From a checkpoint of a small transformer trained on Wikipedia: MLP 512 GeGLU, RMSNorm before each block.
MLP neurons of a small language model. Each row is named by its layer, matrix (gate and up: input weights) and neuron, and shows model dimensions 0-191. Each number is 128 + 24 x the weight over its row's rms, rounded and kept within 0 to 255. Numbers have three digits each. A neuron's up and down rows have the sign that makes its largest values positive.
Before each neuron's rows, "fires on" lists the tokens most often at its 100 highest values on Wikipedia text that the model never trained on; "fires after" lists the tokens most often just before its 100 highest values on Wikipedia text that the model never trained on.

fires on: " first", " final", " same", " next", " top", " this"
fires after: " the", " The"
L4.gate96:130112136143161136109152109136094123087124076147134109126113101126125147081125112137116121153176183190106102118146140130113155123110163142120113127118124074145123119107117149114121117159142136147159204192111186162113108103133127120174104143138168120110122102152132169143102156160105136126094152136128090166168076160094139115147141128147148146100115141145099159089111110125125108150114146157155138092081093149143116143126126122111126088138159135109101119095118142127142119129175121132094141142110122129106102157118125131157128168113124103136151134127110100143108132166129124160
L4.up96:110130108142117189137139114113145115117147130128133129109077151124135117116120112093103111120149097168139085125131162126145118107166064151145142120072132082150164150115099166124133131108125164142104091146101150118169136162080121093112116132181133124161148113128166161102128109153116143126122106132115133132130135126132127110084148103093150137151123165148140060128131119125125116188170119129105104106097149138139155145122111126177114136097138122090105147129148145134123184174109110114134098101125124161081139129118100151172131154137131158113090163122134150135140138088145143149

fires on: "==", "===="
fires after: ".\n\n", " |\n\n", "\n\n"
L3.gate53:134102118114104148133108119181130144156180188139157124109111130128122154134126138116113158105103145145165146125115122168120136140175121109114131088161111142146117141103097122137122132115091121132085106132132090144139104116148163144176140115115135084113161108115093153161116140159125114128094110112150150136122136148153119099073109139162132120149132153129172067127128106123116153149151111175113123111172137110136084123099158112092128148134158146129164131106131111137162151162100114165156163111117145100115132137105150125145128094123133107055134163199142136159127133175137103146
L3.up53:097135134149135112172125119088154117094124131155119121152163141122129118096122152117133137151116139126145130156115109128149098116107151090129144078141132108100116112057135112089151146116096080100096095183103111147076123164132119169153134145084142090123151182168154149093096124118149120131146138106109151128096089155140101121107141154142125162127109154182161091141152123086121167140119133151105145121128141119141106107117077100146112126159161112101162129172137108161145110142110107115141123151109131138091126167150160104146095131122101113121101173128131138120120128169095118126

fires on: " In", " During", "In", " when", " After", " When"
fires after: ".", ".\n\n", ","
L3.gate405:134127143153105180119168119129079162119160095174108105117123100164112129094141171109130110109139141147167127094150121103121160139142151131138095157143086109108105099121095128156151129113100115124167181147117151110115140130158111153101126204102137119097120171161096104112127195142100106152116157125150132117126124104158126121123130125150142107092097120138107121107083134156118084131119136117139127122136155168121196120141133139141130102124128120119155096077135115149153148112136098118127144148139094118107131135137143140136110139112107135164178107117109175129122146163128072159
L3.up405:098133129128147083106096121129122129142125176078128116165153098152092145125112101128097102113095142116147162110138116106100143129083114156167122136128118124128147133151123138103143116116156149142088153154122099179116136095120116127145166100093161116160089123123131092151133144115137165080110121124107150064131121100123100088136151100072170148160100122121133103128141138110127075135160110124118129119071100109100084110122145099151116126082101172137126121127096122165117126155112138156140148169144081135132133126094111139112124165110163128132108125143152127101113188112136146135

fires on: " It", "==", " This", " what"
fires after: ".", ".\n\n"
L4.gate42:145097127143118149124108142107126194147129133145161127131120121103133127120170106111147155143163132150138127156134122121144088106100189129107137087088133133114144120130113105107139151179153162107109128119134108145162107125119094121131139179104149097120128184170117077130116189125130175115086091179121134110135129180139114109109132124117114093137098142143125110164114133125164112162150115121134151092101142155146122181110145154100078141127141154159103157164105138110140151156133100156126144128113170127107115139132144116121109126138148107129128132119146045139140112099115089116
L4.up42:103119159158146119114090121142176156090187151110096137138107166086130102166121124131120094134106107160185140125122093145141101133125124151165159133098131141149123119110093112131134147113162155129114153146131119146105142102157116117102147124146099160120094107132102112093139116158124111151155168097141088104122149163098171141108133121141139070142095128116173107117133116065127128164107114140166162119163142141157099126091154095075117152086101082140146115117100125128128117122155124127154124117176097126109114152136118119142158123111119188113160118127132124111110101120097120135

fires on: " well", " early", " late", "ird", " mid", "=="
fires after: " as", " the", ".\n\n", " B", " a"
L3.gate15:129100123163123113166109109198075124118095119123097144125134115089129127120134167161131169111112140136134124144153132087109127125129114145156138145147127165148129132135151125122114096119123115131129141128125099106164163149093124119162172169117158123146127164055150146126154156116134112145130110112140118142122125152159084156108173110125125104129122186132144115114097165135143107148185115119096099131102122145158110167162146169162098168109167136105116146089117088136195093133114115130123156150097152123118176127148149116108142126158086132117132131129084130147121123112118089114
L3.up15:140137140112100150145134178110161117108117147132146109173173112087076119130119101127128151092153131169080162159127078125138100113125153144125152124103078151176166099115135122159090125108175125142110091089101115110124119116088172126130124164130127146134160163098116106169108142103112110166106109120108134150103154155149114121144119125117149117153128155129124159119135075166120133152150145108141134052129107123113130127121126099157132112121148122138107077139155110125110112097146132109099117177160141154135127158156142122129150132131134149062145147147112112094100123142124119164

fires on: "20", " ", "19", "15"
fires after: " ", " in", " In"
L14.gate388:136091111106170135152123123147105125097152107090105079166133087140114124101133114121122123109123170157125135162174128125120118148133113146085125110130145154088107129155156115123087140117104086094162143140154167116053172077152135150133170135144094140131123117085125125120116117136127135141094126098109075106121123102118092144108156140161140134116123075108131135115131105131132078147108135137147101142100131092152111115115121134133117157166101105135132129138119184124145133130125074096099144119110125152129148134168137144099127157135122136136077110139153112126138128098109144211
L14.up388:101121103113096059120132149122096114133136125130141154131108077122119114137163154136078123102146151136140117102147127116111122115096120071091102142122132127127107155161108154129128146159114145151154122122105171099140195127143128104077096160124069181144129124133136114101162111157113134123149141143120142156151133136174124120121111137101137136132132087111143110153108109112104091169144110099098147105137100136133119102111144133105124115095131140107156098131124094131136125114130166170127177142102107191180130103099121135144132115146089120111129124162114213135136131106135121159

fires on: ".", "e", "st", "a", "en", "ted"
fires after: " St", "R", "-R", " R"
L3.gate193:161185147148148135169147159136093119112117091078140133112106161117139119140122100103099104162163103109127167167158171134117105126114125122092118136158125176177103157121118143095133114139163150138135154121131150125106112144120110126098121104108150112145120122140105162120151136058128124120070110108153116111150117167112154080135166169135080164102124118144126139130139118125105110125091144184174138095120138129096104158133147147139115123104090152081121135125148149114090162149093117124128108124107151135105122120132103143113100130125089117099103105081130133158128111179108125138
L3.up193:105097130109123143149157124076129119145125141120135078119101117107075074145114113125112128137137104133139106134162153147125141134141161147196135133141108085143112132102110134117123142139164178148141128158148119132107139142126142114127142123122171116133134111139106146057093122085124170155124111091118121077091142143125150126092146146125133160125145127134139147126125135143087141133143132180108121091148135173133169147123119160154104106153138162092133126129154088184134142162119169133129140118127079170120128110111109082160155120144129111155136168151079149142089126089095100148

fires on: "19", "History", "18", "17", " life"
fires after: " ", " the", "==", " (", "Early"
L14.gate109:150087121158093097173142145104137114084137125145119122142139134126163156114115115132132139129127138137119145129160168161112108115129105173138129087133126147144129131179137141114142132147136109119137129132126189096075128125135170142080141063178160078110113099144118133147100135104129131149110150108136073095129147140137132151135116136087161100152109153137138144098119142081102160139114140158142134180120175138123141099188136104121178150155163130152116174107111064108133149118139137146127147115137090140138135106107141114121092112121136128162127120132117190142152149127123117151
L14.up109:135093157093147099113118127151109161141122124138119135129102165130130102083164100110160133092143170137154128161150137148114071126137116145140112165150106148142109112132155149165137135133122124131154110097076180143142135113104111129137136150168117127139103152119171135121116161130132082153128098128163119099088111143154143081137174122097093142172128087119081132108096162097116155094118136160094131132108155099150104119128162120131135117130168136123118124129107117150149135130116131150150095156071143128138074100170179145104174143112095145155115115136141120109168104135152101147

fires on: "The", "now", "-", " wh", " The"
fires after: ".\n\n", "==\n", "\n\n", " (", "==\n\n", "."
L4.gate375:120083123108136105150091132145117143165098122149137103126134149140083124166144088136141155119109180184109134153188160111131097108141123135134165120080168136152144114151143144141125148140145144085107124127153086120098122118120158140135144136163109112078118140146110101112105167125119126107117078103111140084114106088143121154101125104127085137128121121152113106132116100146111144116153129080172164145125119123104092100160111174118179121133153136163134097128101099102142131125104106108104114153132131133143129165123110175119147186111116135136098127140096145154078100106160134105
L4.up375:112099091132137117160146109137202101162124115128158133149131135113075149146125171118166138146141132158158112114107102127103115136143170131133158138114138163161128115129156144138175142113152130088111132147162149119136134119136106160119134145165141159114095126140145094143157153171123119123113162109140125114124119111139116108124136168084143134136107124110131163125158113140157120126117106101142087087070119229095134090136121157105118170135136100132111113134137120090090089123133159166147133101139103178114121153172105130147122143117119106130092160132150140118077110112111135122

fires on: " ", "20", "19"
fires after: " ", " May", " March", " July", " |"
L5.gate503:143155118118143122120131137151114093122156110102169157112081172114099100126122142144174118110111166131115104123109194130097169093146150110125140138102106166128142124140163129120129133089169091098166134111096128129096093131150120151148128106112126120132164105133070131108105119112149143100155130139100122165127089145144144119119137115141129179140137110083168127149156114130135094124094138131151101065127117118096085145141138109142078155117130121080157116157089149149143157162133134117094110105126149118143119101139141148124165151148153097163114133113165118110082137089142137173
L5.up503:134177108111160129141121143142104142138108123140139124107110057169157103108122130168144111133176144131111135127135132134140087154128128148104162131126143156154087130144092098146140132117171114116156115102153126110136109169086105123127132137120152109121112093111127146127145108125083130113125106147147153130129158095089105131097124140128130148174100136118071137117148123149158106159123099117148106141152108164134101107168135143156195176149090120152107207181109125148118134128088118158134170136162136090147106121146170118105117131148135082137110137168128128128130138122172099142

fires on: " In", "In", " in", ":"
fires after: ".", ".\n\n", " and", "==\n", "-", " Released"
L13.gate180:139093114119082149126159127104130200105154123125095125142098102112130142125109145123108113151107190142138145143165143116177122115122141097118147111102113142081123160111116083083123108128141117121123106108116150137105134152140108120095104102130119155114113157129168110110109143131183135101084151127106174133154159123123169133163116109105130101098125154100082102129099151140129145090132125140112146137158088154153130143120145148102112124145134100106171169168126138122127140079108129122138106124138072085116132111128137182124163121145116130104144164136192108082137119130138107094
L13.up180:112115114132122148149130135076115152150098177088161151144127139132105123110098119163116122121102120156142133091148121186111136136165163161141112144144122174121131140162130152120103114150165116175167138155111104127187124106128153117144174168110179113094147115095152131131094140110121104089142108145154129149098147146125139083146139124109149086091104146130155100136110096118180155106103110156130108085168146112121150176120138114132131120145114145138150100107120130077134073138118086127166107112144140146117138111129136132108110119121085118095133142165121113157134168098123092118

fires on: " his", " the"
fires after: " in", " of", " to", " and", "ing", " from"
L5.gate238:098117121149127117117115099099080124058120108132156144159082151161099104118106110104169116125141109103129097113125147086107133129167096128171086152151166132160147129153131125163155108146137117139121141160118190099145135144126135128139090109123108111131118148120092112157095136120111103136143144152122132140099147142121131133159121105125121139161100128137127108159103157108104132121092150080136117181110160119151103106173110150170138113156092096116154115135136093154137098156166112168106151118177134163122112115124137096136102098102122145145095118152145185177159128109104145143
L5.up238:140125111159130158099140116116108161174130141162139172138097135160173102162137126061101128098129147143121140098133101097098151153131166112115098143132139148112147162128101143085163122113167103103108124157148163151130113081109123124111136104120154136154100131129068088143105150136130116154112159151130158145074191088136111125137123125125163147173146107128119110109122130128155168097099106117138128116117110122105123129118126117065155109124131118112105118164135122139090112114140102137162123172144168123123122117136148145090131097074121141109117141155127180145087126103125100108

fires on: " same", " the", " that", " following", " next", ","
fires after: " the", " of", " The", " a", " each"
L13.gate48:087133109099099133101114158087108127118164122138097136105115148143110104092187117133125108100124140127148138126167126096086115158142131173130141135126124117153129107135164181148101158150091109158125138123160175141117123155128136120141078133130157108138159186117109164118126144110105088080090148154165143124137131139153100121107133153150133138142100172147162136129152063084148153116088151113163139125137102131125158160112155092128116142114108087128109121113147137135106108163133092119136123155156093129122121114120072089162127120112085147108145135114099113166145136146136131089
L13.up48:101114172145108153110168120144102148106100122134131129128079153152109088127158101149092076145149132155121127158160157132102121128126134122113118163142169102138110149117128112105139070141117120141117137141140148104080138117128105136138116109166151088123179141124113150099147118121090079116174136204095092202142119135146148134084088136132118122150145140153126087110122093143101117151114087170127104118145121111124124121140127079097151111141107098175123110121154117128157123159138115100112112114148132132137123149143139119115154158099108086128139078127113088115160138121120152137

fires on: "17", "18", "15", "16", "11", "19"
fires after: " ", " (", "–"
L14.gate363:162112139131128108134109136169113128097133128097154119092120126149095120106120139144108134094155135108130123100127119089118100154149150165161113152115105131100145156139121158159119136085120163088119112116095146077150107100131127151117124088176101180136139118115112152096079109114156146094129091148144125098111136104124107153151085125098152155124125144158166118142130139109076120138154156090146120125142132163111117102068089133139143098110141084104106102118075101106118154105148162132120156106124112145104148108113100094130135155099068149124103153107109169161098105130139149124
L14.up363:124097056126105081131152121115125141088092147163154121110128142119117085127109143088156103149128105131116131154155148108125146131116138113155112121088145168108105103162151119156092143151120079099133170126098125132113156114136170156105156138104138160126107140138089165116106164130158122172162118126125154138119113108137144148090151139130107182119107103113118127104089145115119174142150150133082105182106084135107095124154110107146102105121098133105138107102102141102145138128125106120132173179127109100152171109122135158113103137176132167112153110147135130129145168115165136122

fires on: " The", "The", " the", ":", " of"
fires after: ".", "==\n", " type", ".\n\n", " that", ","
L5.gate99:111133144160101112102155128146110152079098113141124089113127120076147131059135094156125145128155139123127117139172130141100108129167094145157120175167163124122124101122152087145128147125124136134155122170132142066114111117115108125147114111105125136105126132133106121110127122151093150137164139075100120116115146154115146132189145121131129130098098113118124123141108195108147132130074156115148142118144129097144120161128118181160154151166125103143123180095145131113123131138135114119137150133155120184127119138123104146096112135101120161110104108062145111123168122096128076103
L5.up99:178164128138184114133168133171159124152104154135114145132107150172136126117136150134116168116149148112126155130139118129119117126140138150082129090148133153122083156139133128157101106170123100115122138176118118166140121139111112146121110144106094135110139150151077123053112134159123120086099113190122139162136137118154116129090111145115136120090144129123100121117126098160075142125145125073123125112147089134102114117155115139087151151125120127120124124149161140113090083155150165167123132140135126132110147144120107150129093105090129116120146091161087141151101184108153174138

fires on: " the", " that"
fires after: " in", " at", " of", " to", " from", " for"
L4.gate421:115139139109106111137134104103098134141181110131145140093123109111116107123164171056161108106136148126146089107162125155118115137133068119122167162135106137115100166121149141137121143158128080115122127134133177103115155102117117169125096106169131126105149143100101149105165148127121151119141118107118096109100154144121089168166088121129128163148150167134116083123149110144142150106129161120120104108181117118123073110104077149139148130126134106170099147082164073147143115106128163130097158161137134128122139138120100150141151132102149103150085146120104118140117112116146113120
L4.up421:126141104127130145076106078118097133153172124116148118132165141110114111161120144145141109162108175130120141114118103087105140111118115086129178149126139130118099158090114116088112088116138139130148118099153151106110146112088131142156111141112150133124116178143083070130146177155149113108182139136126092125146084124140123115127165105095134126179121162124141083095113126148173100153118085158174139105154136110120119109125082084097082126134104119126117105143123115123137123132133146110097112138142112166120125164125131141118098115086119143164125124135099157137135116121181098161

fires on: "18", "17", "19", "14", "15", "12"
fires after: " ", "–", " ("
L15.gate281:132142148135114124101150114108140133133115127150106106145130101137103125125126086104115110093129120131112129088172139159094114160147147127134098126089128183124136175102108126155122088126106094146075101124091106126142141121140123138121126126136129167154174121130116144084074142125107108116137107147143102129120144115120096167108174136135102111161088135119112132088167109079128161128134112138130132168132125165136111109164079112108111141146123142148136148142094141149071162123103145085139143120115137106170126163128131102102156121147139130137182155126085202154153082137154117088
L15.up281:176083121170125084155093142126108145119158106104115137117074174112097125174124154123104125115152178142124142162148133156107126121068086166102114144090134169145103105126113133143121139168093105058108115092152150111138134130144118123124137180134094147150095131129125143162095145110126127148135191125144144150099094125155131146084145165113134119142121112124173099145083152152101143160128106124124119136142141156124141115118131100175104106126137121100121128148107103123100143143128136114085153139130114177130150070135130157119109123143097138129149149110140129124099087129117122131

fires on: "==", " \"", "'"
fires after: ".\n\n"
L4.gate80:146139166117161159132121142122113097113166129095130134158104085105153110104103148138133116098122102144152117125136127122129120134144070124100150127133143197161173126124170167114139175100131128082110144129092093133102179125137123165141134143112118125116086148137109102146113149122125117107119138123149120138148090180121110122118101154119132138139171160095125103114132143077136131157175175118105113103143127104126134120140112109185110116083153127121100120123077151119159147089178125137176135142116147097095104141145138107180152132136075135141130124156118134135173134153124156130
L4.up80:115107120131146099163150110153106108140187126122136128116131141125098086175106148128145180075098113135149159107083085067100157116126132115129128107159111122136097132102108131131131083122093123141164124164117109087138157112153130138158141150119103099152121125122152133117148120106133096167130128128102118121095137162100132128181166111198106156122093182097141101124115126131132127142125148146130185098156160120152144141121151129102079143117119137103134133134152133124127098142119099141166133156157149093149120113154113129104096126106133150143118166152171110083109117130135085105

fires on: " It", "re"
fires after: ".", " ", "P", " p", " C"
L5.gate173:150125148102155141141091173143118119115096136134125121112178126118112132154117135121146158123112174108156106157140108141114111096169130111139113142096109159132144113109082157128063113080091146162167145190098136091085129124148128094160136112103108111119138139118094147132159150152145113100184073075090139083171099144148144120106143132151134183132100130142128144117109120161139131148158133127165128094118134095174124145154134105106147166117144125140150151125128117115150138142158134109117117163147168115137144132158103132148102130139131158127151105150140155114169174128135126147
L5.up173:155114152141116171157132135144132103146114124108167145149091140101149140145144138154142178126135135125141133114138124124113142129129164120096125078092139116154147117127131127144107098110146120160138114106088121102100175129133095148142113110116132109165073182113075084138172143163163124142154139160129120150119142161168129122095119135165125109136139100120188139085163140137075145133128136127144133140119145081135120144128118212113143150112125132136188158116129143123107152140127111151140136138098161130131107153121179119126074140133139149123149082155131126100146088121083125099

fires on: " "
fires after: " |", "|", ".", ":", " number"
L3.gate337:130115143088134145136139143116099127097143168129103133107108132115166135085105145123139128135149132106114129108124155119101120117149112165097119154105095119146182161091136148114136136094150095106145116127157164108116077124085158107140158142116147153115142141126096175124083111074124092160139104133098122172127166103127130127123131086075142134204133168126128120097143138159155143166101103114146118127161084125085141118090144148123116129141123133153154130149152133140108152115088099158125133092167114115157104134152147141139134158154128105119130149108140125124134088048122104135
L3.up337:151102117142153132132146090105129131123093131139144101122086137108095179140122149151189154142126116138114123122119161136150141087121099134124141129157137180131180097132132090128103159102112117137128126124143104109154081179089100098105091109102133152145118129100161083143134116112083105123152091164104156136162154096124127104118156131132131137154132133145100125101136158149146125125092102136124123134122154119099137130134132204186121112111126140132126116166140119114092125162110112202114156107128116162147083184094122111117134159142132106169115089143125100150141140112130128130

fires on: "=="
fires after: ".\n\n", "\n\n", " |\n\n"
L2.gate435:147133132103080142130127165160104134145158103163127133147146165085129166132088134126116112120131151144119175149117091118100156159152183139116175129138136138104119147088078152151176126065136128128118121136135117151130140129135132151113134123133171069136126150140157130150106166118137093147168119112096148164070074182090148112144118127118139148110135144096121119128123133139155108127148116135146121087155164073127082133128145115124085106161181164118154135138110120156140110135126133145107168132143118128117163159150171114139147122113123128160138150136133117117148137128119095090
L2.up435:169133138126135135096159118112148107118089145106144140131144137135094113153121153125113151165122164116152149148117129137166071100132125117156167095124121200095111154065141125138119146117110123148155068168154122172145140129153153117117124120091162135139114175152140097104144117090111062134079158067147089116153104170113133132144163131122087122128150157160130151138149114149126161151095116138135116122149117102136115130112112107112132113146163138140135150159164116133138100134081140098134135133121104122164106121118161130140096133095122152121171139111125152123132170147117117156

fires on: " The", " It", "at", ":", "The"
fires after: ".", "-"
L5.gate444:139133097158122098119104109134121125139121145140131105115146129140148137131111084106148133145155127125111150118149135116163121098145115133160134120108160135150159126104165135149145101137149087138148087102120173111085172107105109129140130051135144140121094088135127109103139138165157164135168102164140130131166093115145139139091128126105121118120152103134161127139119164113145069103109100106128106079093110161167109099147102146148124169115104145158151171129137130139123123115167089117173134082133167149125123180118109104138166157137154132130086127116138179161129141076154116113
L5.up444:112130122125123123117113088133136107153128089109110115079110141123117087111111126161093133134096104151119092081153106146125145114120143150186133168117099144189112129130118147142125078144157135133126122129139170155131110124108119107161103134134119133175123121180092069116169145146148138162160116123115107151155108141096135146132139155145135145113114135132116123125142094126141149161109152069164148081097164150124139115108095105129150140128102116154152146112121084153119128126107105146093147135166127117087154133102175136136169160144097082137088117157113154147127136108148183093

fires on: " he", " In", " after", " He", " following"
fires after: ".", ",", "F"
L2.gate37:135154142115111136124135108097147170105157112117127112173112165145100141127138115147127122104160129143155134157141146109119129130177100116172127134122142095138087133112140141113157126094138132145116183126172117131098109121156155103113132171104067117139070140089062167125086141121097120093138122121112178140133121138162119068118177126125099178148124125132094096119114134134144138118128140142136139118082111102132155122129118106163085124159142130133091087094094109126145118136164141142113093134171120167121140110160121112154139111134107107124092119094112092131176138165112114137
L2.up37:136137072110111105141142114099143164121116112124134096147144116138115081124103158158132095113125167117156111143104098117139161085210113097131177125104126098154094160118114145126140125134143128129109158129177158152114126131168143163121140139143109112111071160116106200110138122133122148120122119094151113153091088111166112073130144130142116143129148117138107084121118139101140150126087130116100109109118095125105111150137155153191137088118130146139125099122117122159114141121126148108124097109148121190118146117127068090120123131145135128135103140100115144117104149111147120176

fires on: " same", " other", " following", " next", " Other", " these"
fires after: " the", ".", " The", "The"
L3.gate32:130094116139149140107087151158107137118076132147109129126123150124161143137095120129136112135140154147122135132168092079128126115150159146137099173115100121134096107119131114103186124170171125152101176116171179156126158121122163125108158145101158138130139128144134131161109157162140135136166144165143161154170163133111168131153113114141130119142110121110127117037112147141133122185163136126150147089076090137132102145115126122146122112133161115143137152090143134155115133175135155113101095147153138131150144120101150097166121135140128143121137131144105148136156141084145151168
L3.up32:102133138100068142115121127109109154122153098160148097136142165145169118180109134100136138100108122152133144090118119089123110134138154168160135150100144136089124092132111123169144117092126138143143143141108140120119125128076162124136116147158138120056117138105128178139099120099160154125136100144135154126132125138099107067110122149088113117107111162104113091138122108135111135115152123104147111138132134115157097139087102104142117142160131134099121125109127122136137146190139130092092114154103082125117116123108105094125147114143095139079129101096090106089173145126181147076

fires on: "In", " In", " in"
fires after: ".\n\n", "."
L2.gate318:174146143133135169113134110104122127128166168138140120141114113135095116135140112125116129146100109148115177073132094149125106070124105160184108106136108161132128196150088117156125120103125152125122137167120156145097095153163140156107097144077150120128156099124126140117137141162113129115138143166147165137113133124139149126165162112111123113149121155145125062167120110137170110138161125155150094129155125121088157149122146110119122119136135159101142121143104156121145172144101138141118117213117152135100130118084171133121146144135180166131132122114159118124125143133092117138
L2.up318:130149149146107086145121115138121118144167158107111151123115107104097145147094145074124121095083119137156123114089091135133101175167124139119148106108115142139145146079142130097173109060143115142110104140129147131103150083136163162099109141137157130119096115157099117147145145154100146149110154126132129137144107151131169143125145120089119080173129148143105115142124132087143126111140148152131107115138127127137150152107142155094122126084137161133085099137145164079143150111157121140132158148097112139117122118112096114206135131169099140154152132103161100161185120120126157121

fires on: " the", " c", "c", " ", "C"
fires after: " in", " of", " to", " (", " et"
L13.gate278:138141142107110161130099140115128120127186117170140172138082095119164110136123130125127143115112138113141121098125114103110115104144118126141143177170139135147170148110121149164140126146128114114164125105139149130108088117135107106126175127091120079150097147150125114119125119088109128139188158119098143188130123106104107131135150135094098157171105124173098129143160101094102122114108105130152150144087139114169156090130107133137120108164145138096116106116087107146102129125146083145120109180142129124090134140174142127162149154162103154133096080101166154109134111155150111161
L13.up278:141123108083126109124148120106082155116139106169156111095138140122131111142130100153144100160131092120121098167118130097129082150124116103113124112137158077145156139116101105155118150168143123084134136139101165158138137145112178104124101151125128100143102118110095136143144132099110087160166148157109146122125129124126148140120111086081121161135086156148137144125130144111114157113102109165139106138161079157156151124142105117142131138131169123167097084127128087124149128133137134113109129126189091146123081124104147147146128165151036119128121103139124162151124098135124118081

fires on: " b", "t", "vent", " capt", " creat", "ld"
fires after: " the", " M", " P", " Ad", " in"
L8.gate223:097127120095142131084132132105133130124097144125139095119120146119093141136126117100087139136063100151090175102148128126069112085114096153114098136135137166147088085110120122110120094149156099152127129110109150110133129137145146101126121151123126105142146136137117070134139156123118119181160111140145125132149129084108112148164137140159125113121177146144140104139115176127170124131143102125112121136119091159140071139131145144106112118088166150118149131164092139108131122128085090183111155123098157157152147102116142128127135166164128156139126143081165118158114069106100136133
L8.up223:100122103085136105075130135126124143106131122142121121103101136180162121137104116123124112113094130121103132162097082111097113122143122151112136151132135146146132078127100120116078101096125142111139111135181127097123114132120163155123123143131123124160145131151094073131111102090116131176143110117136133073138139100136089096141132127142134150127131149119150130157132151123128151144145118084105121101104105151138117057142138154136125164145123076108183166144101143154107078159131144169157157128131133093098183132107109128107078132138098101151139110086131155106155112086100109119

fires on: " In", "In", " in"
fires after: ".", "-", ".\n\n", "\n\n"
L2.gate192:149141188146138103121100111134135121100138103105136129110108121146115170134111105102102133172133087141134163095138145134096141167124121181154153080069087127138114096092109103160150131143133165116131090139126133164125101174148121126097094114111127149085139089122119134126130164167127147118148121137152174102166129130134169068106144130126111131089124136096154165138172087107125128107068165154106139124142148112127138166137119117148109126139138152108129132110108145139121108132146108170115114112137117141095136094112159166177147147132148139094123163120130148097101163119159134139
L2.up192:130117148122106108141137151133122099141120113113164136151096148118114086117082167099123136144146111183155132139148127113113096151153150117094118095135137117160108139139162110189177100129184122114117145158149114152135137087142180132110155131087073107152134126116119107180136147128098144103131154120134145132131098139131116116111174097140137142130109146146120109142173136118133135122092165160105139105145120199164133117132138161155108123123160154129109095139138167125096122126138126062110136117123156115072143069070130142164139129126114135096126122116128130091146125166128114127

fires on: " "
fires after: " |", " /"
L5.gate46:116113095099152104113124157165123103123124130166107156130077148116138111130095128130092129110165157086109121122138161142180128134114146134109152112129147124143165116110137105122171104117102085118117146138104140093130127141119129117138168122116136102088165136152100154148142143099129154148129100086155178114148150109096111108139077088116100130173154095106123139120122165154107100162125117135109132137151081129072158107107126100093114146145082126097127127114115120121154119121152143115166143115137117143122166076088153125133183146142136139120114201138127171105119116123160152161
L5.up46:126167127125135088162143121141077124177139135128156150105141087113101120125125132122123114175093132166104096137171111107113104105117152100089090122140123099143146125145098146117121134133156130130156103139143119071090142155123118125137149087166129150163089083119165123166135132104095115115145151168126168152147147086142180147110183170120189128138133118152144181139185147133151135105127114149116120136083146123162114145118110142126130151131151134166105110161112147162142116118099125156140113102121155130091148095113162130134159143143090155130093149130137123128132137131103140157